{"num_hidden_layers": 24, "num_attention_heads": 4, "intermediate_size": 512, "norm": "rmsnorm", "norm_place": "pre", "norm_eps": 1e-05, "init_std_qkv": 0.0222, "init_std_up": 0.0222, "init_std_down": 0.0032, "optimizer": "muon_variant", "lr_head": 0.0113, "final_lr_fraction": 0.02, "batch_tokens": 262144, "train_tokens": 1042000000}
MLP neurons of a small language model. Each row is named by its layer, matrix (gate and up: input weights; down: output weights) and neuron, and shows model dimensions 64-127. Each number is 128 + 32 x the weight over its row's rms, rounded and kept within 0 to 255. A neuron's up and down rows have the sign that makes its largest values positive.
A block is one neuron, or neurons of one layer that tend to fire together. After each block is what it responds to, as a language model described it from the Wikipedia text at the highest values.

L11.gate0 [101 105  98 137 107 127 125  92 171 165 135 159 171 122 119  77 136 107 142  92 105 145  98 182  77 131  88 102 170 112 144  86  71 126 123 194 121 164  83 157 136 202 151 177 119 127 102  72 118 119 118 101 111 116 108 123 107 150 159 124 130 142 104 148]
L11.up0 [125 130 140 156 162 187 141 114 150  58 131 145 116 164  77 121 148  83  44  94 153 155 155 104 131 123 170 117 121 138 122  45 103 173 135 140 142 124  84 175 130 146  85  67 234 133 191 121 142 159 118 199 162 132 156 129 197 198 154 133 176  99 153 169]
L11.down0 [ 95 116 146 127 123 135 145 124 145 158 109 123 126 117  97 120 156 108 141 144 155 147 131 125 231 138 125  85 170 143 120 124 140 135 136  72 140 198  95 110  94 164  90 123 147  81 171 113  83 130 139 114 134 110 153 117 140  93 136 195 201 137 133 123]
L11.gate21 [119 131  62  77 136 137  86 110 124  68 104 124 139  84 143 120  75  87  88 160 157 158 115 108 151 144 101 162 122 120 173 126  78 126 152 174  98 174 104 121  90 133 115  90 141 107  86 176 166 165 177 153 133  84 133 105 179 134 139 156 108 130  90 113]
L11.up21 [118 132  93 101 159 158 123 173 125  93 129 121 203 133 153 106  95 140  88 113 178 105 141 134 160 157  95 132  94 121  78 109 101 112 169 147  92 146 122 170 104 156 136 120 129 175  77 147  91 125 161 145 148 137 104 124  92 140 201 154 119  72  88 111]
L11.down21 [ 93 162 146 140 129 105  99 125 149  52 108 169 130 114 185 114 119 148  67 129 140 122 179 106 172  88 108 105 127 109 149 102 138 137 123 112 113 154 141 159 118 144 101 117 114 133 176  93  89 112  92 150 111 112 147  98 168 154 176 153  91 168  99 130]
L11.gate296 [117  92 144 121 183 125 114 125 138 108 138 128  93 136 123  53 136  98  95 140 154 140 129  98 151 146 157 177 115 123 128 130  95  87  69 146  57  92  92 143  73 144 155  88  95 144 103 193 162 110 143 108 177 167  88  94 138  96 158 135  56 115 116 101]
L11.up296 [127  65  77 114 147 155 150  98 176 114 123 115 172 141 109 113  99  93 145 161  99 111  98 169 158 105  71 127 122  98 139  93  75 186 119 143  59 119  85 120 121 187 151 116 163 115 146 132 184 104 145 125 120  93 118 117 132 141  91 115  69 138  76  95]
L11.down296 [131 129 116 141 181  97 151 130  74 104 124 147  96 141 184  93 144  76 130  97  60 147 141 119 106 131 115 130 103 195 141  82 104  60 176 128 128 123 145 129 143 105 131 136 138 175 155 145 100 125  51 149 114 165 127 136  98  92 111 180 139 124 135 131]
L11.gate389 [121 179  97 177 163 141 106 171 149 203 155 162  91 112 124  92 137 131  89 161 160 139  99  44 148 160 107 139 129 108 113 116 130 163  95 160 148  96 131 117 134 104 108 159 159 160 108  86 139 139 112 144  90 125 126 101 126  92 146 141 112 112 159  78]
L11.up389 [ 72 141 127 108 127 126  86 151 122 105 171  86 120 123 118 146 121 112  92  70 137 123 119 156 124 135 135  89 194 136 109  43 112 153  94 109 147 164  87 178 107  65 118 176  94 151  51 136  69  95 123 147 122 162  72  87 183  59 131 130  89  94 173 146]
L11.down389 [ 92  93 178  40 143 115  85 134 135 169 131 117 139  88 176  98 144 130 183  87  49 136 206 160 151  99 145 105 144 126 143  74 104 161 138 111 123 122 204 131  77 118  85 167  87 190 125 131 171 140  48 117 107 145 134 101 151 122 159 133 182 157  97  97]
Infobox field-label tokens. Tokens inside or ending field labels in infoboxes and tables, such as UTC, Ranking, Genre:, Place of, plus mid-word pieces like licens-ing and shopp-ing.

L11.gate290 [163 103  71 126 113  78 154 108 101 101 100 126 138  65 157 124  88 136 130  92 163 129 109 119 104 131 199 111 104 146 135 125 115 114 120 125 164  60 122 138 142  92  80 121 112 133 114 170 108 125  98 135 103 105 184 135 128 114 103 156 154 139 134  79]
L11.up290 [150 116 137 146  65  40 132 155  99 125  82 140 126  89  87 160 149 121 117 106  98 182 190 131 103 143 102 135 141 144 159 112  90 157 117 164 164 202 170 157  97 112 175 149 124 158 104  70 148  87 109 157 136  74 116 134 115 157  98  85  63  63 112 134]
L11.down290 [112 160 204 154 167 146 113  96  86 117 150 108  84 119 116  92 117 120 192 109 186 192  52 113  97  95 183  76 106 165 134 152 142 100 151 152 144  62 138  95 107 131 103 163 103 177 146 152 116 160 160  68 152 186 130  93 138 103 104 109 116 114 128  87]
L11.gate355 [162 169 128 112 152 163 128 189 125 119 162 117 171 130 139 144 143 137 138 142 133 113 158 147 133 140 121 132 152 161 118 134 168 163 126 144 205 136 132 125 162 113  95 131 162  84 111 120 170 131 117 206 110 159 100 173 149 147  94 150 115 135 150 182]
L11.up355 [113 104 198 122 110 179 117 109 181 125 221 168 126 118 101 109 155 147 150 153  66 135 171 125 113 198 150 116 134 135 144 172 116 111 164 130 154  99 158 151 127 184 116 163 130  86 122 118 172 112 124 116 167 133 166 124  94 149 165 103  99 210 134 118]
L11.down355 [149  77  86 117 122 161 167  86  84 139 171 122 131 140 119 144  96 142 127 106 145 148  86 142  79  95 132 123 188 144 171 112 125 127 108 121 167 129 131 150  66  82 142 130  92 169 164 105 199 119 192 122 171 123  97 171  60 108 120 113 125  67 198 147]
L11.gate356 [132 131 193 154  92  95  86 107 152 117 117 120  96  64 125 117 139 146 128 163 166 125 146 196  78 147 122 166 189 162 128 145  80 120 141  89 138 140  68  97 104 141 129 129  39 177  70 133 160 134 133 174 143 150  89 166 104 174 104  89 134  96  99 127]
L11.up356 [152 130 171 147 183 113 170 137 105 122 111 158 179 140 121 173  92  98 137  72 163 203  64 127 181 163 175  92  95 141 134 106  90  96 165  75 127 153  72 132 148 122 160 142 110 112  74  71  79 139 162 128 121 173 109 147 127 176 103  82  85 148 136 111]
L11.down356 [126 130 157 125 138 139 141  50 114 170  91  98 172 129 160 110  98 103 124  92 118 155  85 155  98  79 145 148 100 118  96 108  74 110 158 149 176 192 177 134 105 127 119 147 154  76  91 120 127 126 150 173 149 111  13  86 162 169  75  55 162 123  25 132]
L11.gate456 [147 176 125 148 112 127 111 123 144  90 133  92 130 213 103 110 109 183 132 102  98 145  83 170 101 201 144 149 156 154 127 144 169 108 103 154 165 154 116 127 137 143 151 140 165 155 125 124 109  99 100 123 126  93  90 129 133 180  45 100 129 104  92 134]
L11.up456 [ 73 108 149 178 151 115 131 119  62 111 161  97 110 116 143 141 142 133 164 100 128 153 144 146 134  78 164 205  87 137 121 127 143 168 107 127 110 147  67 146 150  74 102  64 159 140 109  92 120 103 164 175 118 129 111 151  68 122 145 144 129 133 197 127]
L11.down456 [118 180 166  86 157 112 184 145 101 132  96 147 104 123 184 172 125 145 130  89  76 107 130 103 111  87 149 129 123 127 122 124 108  81 137 164 117 137 106 168 113 187 210 119 127 127  49 143 115 133 129  94 137 101 146 140 165 198  98 158 135 128 124 125]
Clause-introducing verbs, complementizers. Word endings that finish verbs of saying or thinking, and conjunctions that open a following clause, e.g. consid-er(ation), prais-ed, as-ks, that, if, whether.

L17.gate150 [110  99 149 152 130 113 127 168 127 127 123 102 113  74 193  53 141  74 139 149 125 153 165 135 129 123 155 123  77 100 166 116 166 144 135 108 145 165 128 185  74 119 108 156 187  68 101  98 178  46 184 116 137  90 160 158 147 130 115  89 126  70 116 100]
L17.up150 [122 100 111 142 107 140 133 143  99 117 153 175 182 124 103  78 106  91 143 156  77  90 125 128  96 129 170 125  67 128 186 120 158 140 122 116 124 161 137 154  76 126 154 160 144 174 128 103  98 148 166 159 155 164 189 145 101 120 132 110 122 114 151 105]
L17.down150 [ 92 126  68 133 142 120 190 117 151 134 144 104 127 123 109 100  75 110 152 125  84 165 139 110 110 162 117 147 150 135 151 168 206 146 155 103 144 134  95  56 160 142  96 137 117 144 163  63 150 168 162 108 159 188 106 127 172 148 118 128 107 165 105  80]
L17.gate180 [138  32  96 139 161 104  97 156 135 127 139 176 156 125 154 132 147  77 101 152 190 131  87  66 108 107 108 113 107 180  39 104 154 132 121 107 160 131  95 106  75 124  99  90  73 148 129 159  82 203  91 123 160 112 121 124 205  81 133  77 139  81  72  71]
L17.up180 [ 98 167 140 176 153 141 134 112 153 136 104  85 171 146 181 100  82 107 135  94 123 181 110 149  92 112 128 156  77  99 140 154 161 119  87 159 122 150 133  74 193 110  96 116 142 186  87 162 101 146 153  83 153 129 118 134  73 121 158 138 158 147  73 143]
L17.down180 [122 137  74  77 152 149 123  86 159 144 164  94 172  73 142 186 113 141 161  98 156 107 150 114  80 173 111 127 167  51 161  97 156  76 152 137 145 193 141 129 111 142 122 134 117 128 161 154 113 147 139 156  75 157 131 127 112 168 144  95 104 158 163 137]
L17.gate187 [ 72 152 165 143 116 127 120 147 154  99 199 111  95 118  66 122 108  59 154  55 133 138 172 106 140 107  69 137 194  54 163 134 132 116 150 137  91 118 129 107  97 170 124  85 156 165 118 129 137 111 127  55 100 192 158 149 141 166  97 143 102 144 177 117]
L17.up187 [143 132 136 100  95 152 139 146 168  94 154  82 132 108 156 133 128 138 134  96 150 125 103 113 108 129  51 159 120  93 121  88 116 146 152 107 117 133 139  44 172 137 127 163 122  98 132 158  93 141 106 108 135 107 168 141 169 101 155  98  52  50 134 131]
L17.down187 [103  84  87 133 130  98 115 149 124 133  59 112 120 115 153  82 125  82  93 151 155 152 123 112 184 184 140 186 204 178 158 141 138 137 122 145  95 102 138 172  66 154 132 146 135 103 189 118 181 135 154 151 129 124 127 157 106 137 100  72  98  83  72 142]
L17.gate316 [ 97  80 155  71 147 111  98 115  70 106 130 107 151 109 125 139 144  90 140 141 175  52 142 118 147 126 136 115 147 132 120 200  66 129 116 154 108 106 121 114  81 105 135 145 127 172 157 119  96  66 172 150 102 115 106 145 116  91 131 169 151 126  88 113]
L17.up316 [194 112 105 136 125 119 156 141 147 154 100  75  99 152 108 110 169 135  73 104 156 119  99 163 146  91 110 165 177  98 129 117 136 123 151 103 168  75 119 114 115 179 110 160 148 154  64 141 117  66 106 108 118 116  87 120 183 119  99  86  57 105 159 124]
L17.down316 [168 141 139 142  85 163  90 146 125 146 147 149 152 127 121  57 102  75  87 143  66  92 170 108 136 118 118  90 159 150 102  49 140 166 137 173 158  75 158 129 139 113 137 154 158 119 103  82 145 200 144 126 158 147  95  69  72 111 113 118  72  70 137 139]
Word fragments in infobox labels. Second or middle word pieces of field names in infobox-style lists, such as the ens of Density, D in DST and ID, al in Postal; weaker on other mid-word fragments.

L8.gate47 [126  96 131 146  94 147  58 137 141  96  59 139 114 181  76 172 113 137  60 136 127 166 132 147  75 160 144  85 135 126 116 144 118 169 145 128 115  97 163 107 137 186 105 121 128 145 101  57  50 126 129  68 190 139 137 130 107 127 117 140 104 109  93 206]
L8.up47 [124  47  96 128 166 154 108 132 137  96 131 150 169 112 134 153  55 124 144 105 126 148  82 128 105 141  90 140  87 110  85 140 143 102 106 179 142 135 121  71 202 162 146  83 132 165 176 110 134 147 127 150  52 141  71 137 155 133 161 130  94 106 119 114]
L8.down47 [171  67  24 141 110 154 118 184 175 116 141 130 121 105 133 160  89  87 102 161 109 136 123  83 154  98 113  57 113 123 127 167 120 108 153 130 114 152 149  84 138 143  76  98 129 178 117 124  80 115 171  97 162 165 163 111  58 134 180 132 110 153 157 162]
List markers, mid-word pieces. Fires on line-initial hyphen bullets in infobox-style lists ("- Public license"), table pipes and field colons, and on the second piece of a split word (C-ens-us, su-ff-icient, h-ous-ed).

L8.gate437 [187 133 105 121 120 150 178 128  86 182  96 183 176  55  97 140 197 134 125 122 165 175 140 146  99 107 158 104 107 183 170  86 116 148 164 162 186  99  95 161 110 121 103 154 175 150 127 173 136 127 124 151 139 137 110 152  98 110  94 104 160 117 195 152]
L8.up437 [107 126 162 146 148 214  50 104 169  88 102 141 145  95 128 193 150 131 126 159  96 182 132 109  57 151 143 109 129 163  79 124  99 156 114 192 152 181 128 123 196 120 171 156 182 128 119 195 109 104 105  89 182 111 141 127 142  67 108 161 149 122 121 101]
L8.down437 [172 142 158 113 159  66 144  93 127 170 129 115 158 114  76 100 184 161 112 192 108 157 116 163 137 147 134 141 134 127 161 139  86 115 144 144 137 125 157 136  74 120 107 172 198 105  44 127  87 130 106 177  94 177 149 149 105 177 112 117 163 155 100 144]
Word-internal l/pl, reported "that". Mid-word fragments pl or l that begin a word's next syllable (display, displacement, established, legislator, Plateau), plus that after reporting verbs like wrote, learns.

L11.gate64 [ 98 149 145 156 145 159 147 190 150 145 144 161 157 110  93  95  85  96 120 137  68 145 147 154  79 140 124  38 146 170  82  77 113 107 165 111  67 129 101 134 136 118 174 117 168  98  80  77 158 147  78 165 153  89 100 160 144 157  74 114  97 100 109 101]
L11.up64 [110 157 123 119  99  99 120 141 151 117 121 136  89 136 123 124 112  99 151 138 113 122 117 146 166 122  94 158 149 167 126  78 130 154 127 145 168  92 127  89 100 172 170  79 173 114  62  43  87 114 124  92 130 127 137  85 115  92  63 142 110 124  97 136]
L11.down64 [162 132 160  90 108  94 163 147 138 110 165 157 154 164 104  72 113 131 126 170 165  90 146  68 105 192 119 100 190 166 150 157 125 203  94 160 161 119 125  66 125  96 171 105  83  82 145 116 113 100 116 176  84  75 102 125 109 152  87 126 173 175 208  68]
L11.gate102 [ 96 128 162 165 119 128 148 127 130 116 149  91  67 129  74  77 130 181  79 134  83 126 118 149 175 139 134 172 130 137 152 157 140  86 137 150 157 171 114 129 180  92 126 135 138 160  47  92 162  92 143 143 175  94  90 142 130 104 162 182  92 129 151 108]
L11.up102 [138  92 167 116 121 127 154 186  87 130 154 117 143 193  83 115 114 110 196 150  87 160 123 137 190 163 187  97 123 126 100 162 155 141  71 150 131  83 132 132 129  87 108 116  90 143 119  88  99 140  98 127 149 110 177 165  96  89  75 109 129  86 116  83]
L11.down102 [ 88 137 134 111 154  92 125 124 132 146 137 160 127 127 136 135 151 153 130 146 120 126 174 123 150 107 111 115 178 165 139 148 167  97 149 126  94 120 182 111 163  73 212 102 141 149 125 181 156 125 160 131 150 123 119 166 112 133 123  73 154 142 173 113]
L11.gate155 [ 97 109 175 129 163 105 155 232 159 115 160 240 182 145 170 119  75  94 138 156 112 134 124 128 129  86 186 136 135 121 157 207 123 158 145 117 150 179 181 147 138 141 142 109 130 161 166 100 145 110 149 128 108  98 101 160 122 134 104 180 115 150 129  56]
L11.up155 [ 72 144 135 114 114 111 166 133 169 127 158 142 144 225 195 132 119 149  91 135 156 119  58 180  82 134 124  98 136 193 112 113 161 131  95 137 113 126 151 145 155 125 140 101 153 181 158 181 156  65  85 129  95 137 115 138 132  96 101 145 173 174 163 110]
L11.down155 [ 91 123 135 121 160 122 118 113 117 184 140 145 138  88 152 160 119 153 106 127 138 144  99 147 203 138 126 166 117 143 133 121 148  94 110 183 178 140  86 162 133  57 160 149  82 170 111 175 111 116 123 127 152 153 144 116 126 198 195  97 116 130 131 146]
L11.gate163 [176 166 115 106 111 184 213 108 162 157 114 130  89 134 126 135 149 162 172 160 120 134 107  87 125 199 126 177 106 112 112 110 134 110 193  96 132 139 173 104 136 183 187 131 122 159 135  63 124 111 149 105 199 119 143 119 139 165 139 143  98 185  95 171]
L11.up163 [106  87 114 130 150 100 107 175 130 124 119 179  70 121 204 128  87 128 117 147 137  55 118 152 130 146 141 109 105 164 136 133 167 182 157 179  85 177 157 111  71 149 122  80 151  98 157 128 131 143 116 157 147 166 207 127  65 143 103 147  90 151 125  79]
L11.down163 [134 153 116 135 155  66 159 133  71 106 119  85 173 152  74 145 108  95 138  80 131 144 148 150 113 108 115 156 165 132 126 158 106 149 156 101 191 117 121 109 159  86 138 134 110 159 157 123 158 141 153 125  99 126 123 138 107 106 148  87 200  72 132  84]
Word-completing suffix pieces. Final pieces completing a common noun split across tokens, often plural endings, as in sid-es, g-ames, politic-ian, cont-ents, battal-ions.

L17.gate111 [ 82 130 152  89 112 132  96 201 123 144 154  94 143  94 113 122 148 149  99 107 173 129 110 197 137 184 185 147 133 178 146 113 136 175  97 140  97 163 116  77 109 126 109 130 126  74  86 142 156 132  86 141 117  85 162 175 110 166  87 106 116 105 105 175]
L17.up111 [ 88  95 132 135 167 132 154 115 142  95 112 141 158 106  95 149 136 149 124 134 154 146 173 137  73 151 118  42 168 154  67 146 134 124 145 129 158 154 121 134 181  95 155  92 123 125  96 122 113 130  82  80 160  87 106  30 147 140 102 125 156 169 181 149]
L17.down111 [102 146 112  81 184 104 123 156 200 115 111 134  76 127 100 145 112  82 173 151 156 138 123 140 170 126 122 147 110 166 163 122 177 122 102 129 104 186 150 135 172 126 146  84 157 124 118 153 171 148 147 150 157 151 192  79 114 154  75  47 163  93 119 148]
L17.gate149 [149  81  93  92 147 148  92 112 140 145  81 118 156  97 121 147 125  98 104 132 122 177 123 112 106 182 135 113 134  96 146 107 137 105 141  96 168 194 123  65 134 118 126 100 168 151  37 140 116 133  64  95 141 155 106 182 139 173 116 121 156 105 164 112]
L17.up149 [ 89 142 119  87 115 177  50 108 128  89  98 104 105 133 133 137 141 135 147  90 203 118 135 104 104 133 178  99 132 119 180 139 178 109 121 123 155 100  84 120 152 132 129 109 112  75 122  86 172 152  62 138 162  84 114  68  99 140 128  52 183 112 140  97]
L17.down149 [116 168 119 148 133 146 107 175 107 153 106  93 120 139 134 144 110  82  94 140  80 116 116 113 114 165 131 127 133 101 144 169 152 105 120  97 170 100 128 134 183  97 168 118 115 111  97 120 104 149 190 121 144  96 111 167  76 138 118 174 138 103 160 138]
L17.gate221 [172  84 130 104  93 139 114 186 136 241 131 102 159 127  91 156 141 152 164 114 137 135 156 122 139 153 133 104 187 180 131 111 142 157 151  93 116 183 162 155 118 130  99 112  65 118  98 150 175 173 134 150 167 176 114 139  87 106 127  92 119 170 120 108]
L17.up221 [143 115 141  69 145 105 167 134 178 163 117 120  93 129 147  93 155  95 120 126 128 126 155  53  99 125 103  74 158 114 122 103 107 119 164 124 137 161 117 135 162 112 166 110 112  63 100 152 140  79  67  89 175  88 129 115 113 131 112  94 141 112 166  98]
L17.down221 [114 140 126 156  82 117 158 175  81  81 160 127 122 127 136 146 148 152 150 135 141  66 120 149 142 115 133  98  84 117  73 157 118 145 120 145 116  93 119 143  99 138 101 160  91 114  77 185 176 141 156 196 104 164 133 161  85 122 100 122 167 148 147 130]
L17.gate376 [ 91 109 141 160 158 146 121 116 145 131 167  72 148  67 172 233 117 105 162 184 138 198  75 106 107 133 156 164  97  81  77  99 114 151 171 122 132 121 134 118  61 166 132 129 154 148  90 118 147 119 138 112 118 149 102 155 158 159 143  76 117 145  76 141]
L17.up376 [130 149 133 142 129 115  52 141  75 129  81 135  64 132  81  80 149  98 132 149 134  94 110 191 138 104  66 141 145 102 131 146 157  92 102 136 122 135 134 113 119 159  81 104 107 174 130 171 196 141 115 161 145 145 170 152 140  68 106 162  92  65 208 172]
L17.down376 [109 124 121 121  98  91 113 168 137 102 168 128 109 128 209  98 138 160 124 159 151 125 116 103 116 181 202 137 140  89 162 148 142  71 100 113 162 136 158 171 152 121  98 159 166 144 124 136 160 156 122 148 159 159  67 131 177  90 168 106 194 139 132 111]
Sentence-opening clause boundary. Tokens finishing an introductory subordinate word or phrase at sentence start, before the main clause: While, Because, After, By the time, Although, announced that.

L17.gate25 [ 75 205 156 130 144 113  91 137 158 174 100  64 136 103 106 138  86 115 139 109 132  77 110 115 183 130 114 106 132 114 152  65 193 108 146 124 198 137 100 124 143  92 112 103 138 189  76  87 135 108 139 100 158  71 177 140  74 117 148  57  85 130 149 101]
L17.up25 [121  94 173 138 114 144 189  88 147 193 121 106 140 151  90 135 128 137 122  95 134 145  67 153  86 158 147 160  54 126 149  88 109 150 116 102 123  96 157 195 142 123 154  85 147 131 120 131 192 143 110 150 119 113 202 141 161 108 144 134 151 155 128 189]
L17.down25 [111 152  84  82  95 163  82 102 132 114 167 156 105 148 123 144 118 146 118 191 117 107 172 115 129 164 114  89 173 120 120 178 122 103 105 159 121 126 157 114 203  96 184 114  77 107  56  89 113 110 108  83 163 158 200  61 179 151  73 142 110 130 123 151]
L17.gate145 [120  83  96  73 146 151  96 186 180 142 130 162 175 195  46 152 126 103 162 127 124 144 103 127 165 158 140 150  78  98 165  95 110 127 119 143 142 119 116 130 174 101 124 161 108  87 108 139 132 121  53 151  92 101  97 191 175 105 138 174  79  66  95 120]
L17.up145 [ 92 177 165 106 135 145 119  97 101 127 128 166  91  79 122 129 205 170 156  79 199 166 120 136 110  70  89 118 100 126 140  88 148 152 134 104 113 192  73 151 143  97 155  98 117  85 136 122  76  83 182 139 159  90 166 182 142  81 107 159 161 140 137 157]
L17.down145 [136 188 149 117  95 101 178 140 136  98 103 157 115 123 115 156 153 132 129 173  77 167 113 184 170 130 127 145 123 132 132  67  74 174 152 122 185 113  96 126 206  90 110 134 120 131 140  60 112 111 150  97 167 129 200 109 126 123 156 118 104 161 162 114]
L17.gate301 [120 147 152 156 121 121  66 105 133 153 136  98 113  96 109 128 116 117  80  90  98 100  59 218 125 143 141  83 120 127 125 126  86 172 139 124  96  87 153 107 180 111 118  90 141 120 104  79  99  84 115 112 165 117 152 141 100  98 178 114 129  87 114 167]
L17.up301 [ 86 153 164 107 153 106 106 192 127 147 119 133 109  91  75 128  74 120 119  99  57  93 124 198 140 126 169 154 139 107 146 191 159 151 119 110 116 113 155 149 100 168 103  73 107 170 141  72 155 127 166 152 116 140 116 107  78 133 104 114  87 141  64  87]
L17.down301 [ 88 130  88 111 107 114 161 152 109 125  80 108 138 148 136  85 156 142 150 178 165 113 153 137 159 118 101 108 181  83 124 138 180 112 165 138 189 121 135 147 124  67 135 116 111 155 130  88 151 109 144 103 174 174 165 148 100 165 138 117 102 142 141 115]
L17.gate505 [125  39 140 115 168 197 103 129  94 159 105  82 162 129 163 115 148 207  93 162 137 129 103 110 176 115  83 111  49 126 134 123 141 117 124 110 155 111  72 130 129  71 176  82 100 182 105 179 100 157 136 144 150 169 111 146 119 125 140 103  56  86 137 136]
L17.up505 [129 164 156 118  99  85  52 108 132 139 111  59 145  68 114 129 110  48 139 132  68 105  86 129 123 120 135 160 138 190 141 120 114 142  99  53 116 107 177  82 167  93 123 138 113  89 138 116 173 150 169 166 142 176 103 148 118 148 182 138 127 136 118 129]
L17.down505 [145 107 136  78  96 100 121 129 115 153 168 140 141 131 160  75 155 139 122 145 138 105 133 143 130  78 161 131 171  91 179 168 137 126 112 182 125 140 146 128 144 109 123  97 108 150 114 107 140 170  83  83 128 204 149 141 140 113 106 121  88  75  87 174]
Plural noun endings. Plural suffix pieces (s, es, ers, ations, ies) ending a noun split into word pieces, often after numbers or quantifiers: drivers, ships, deputies.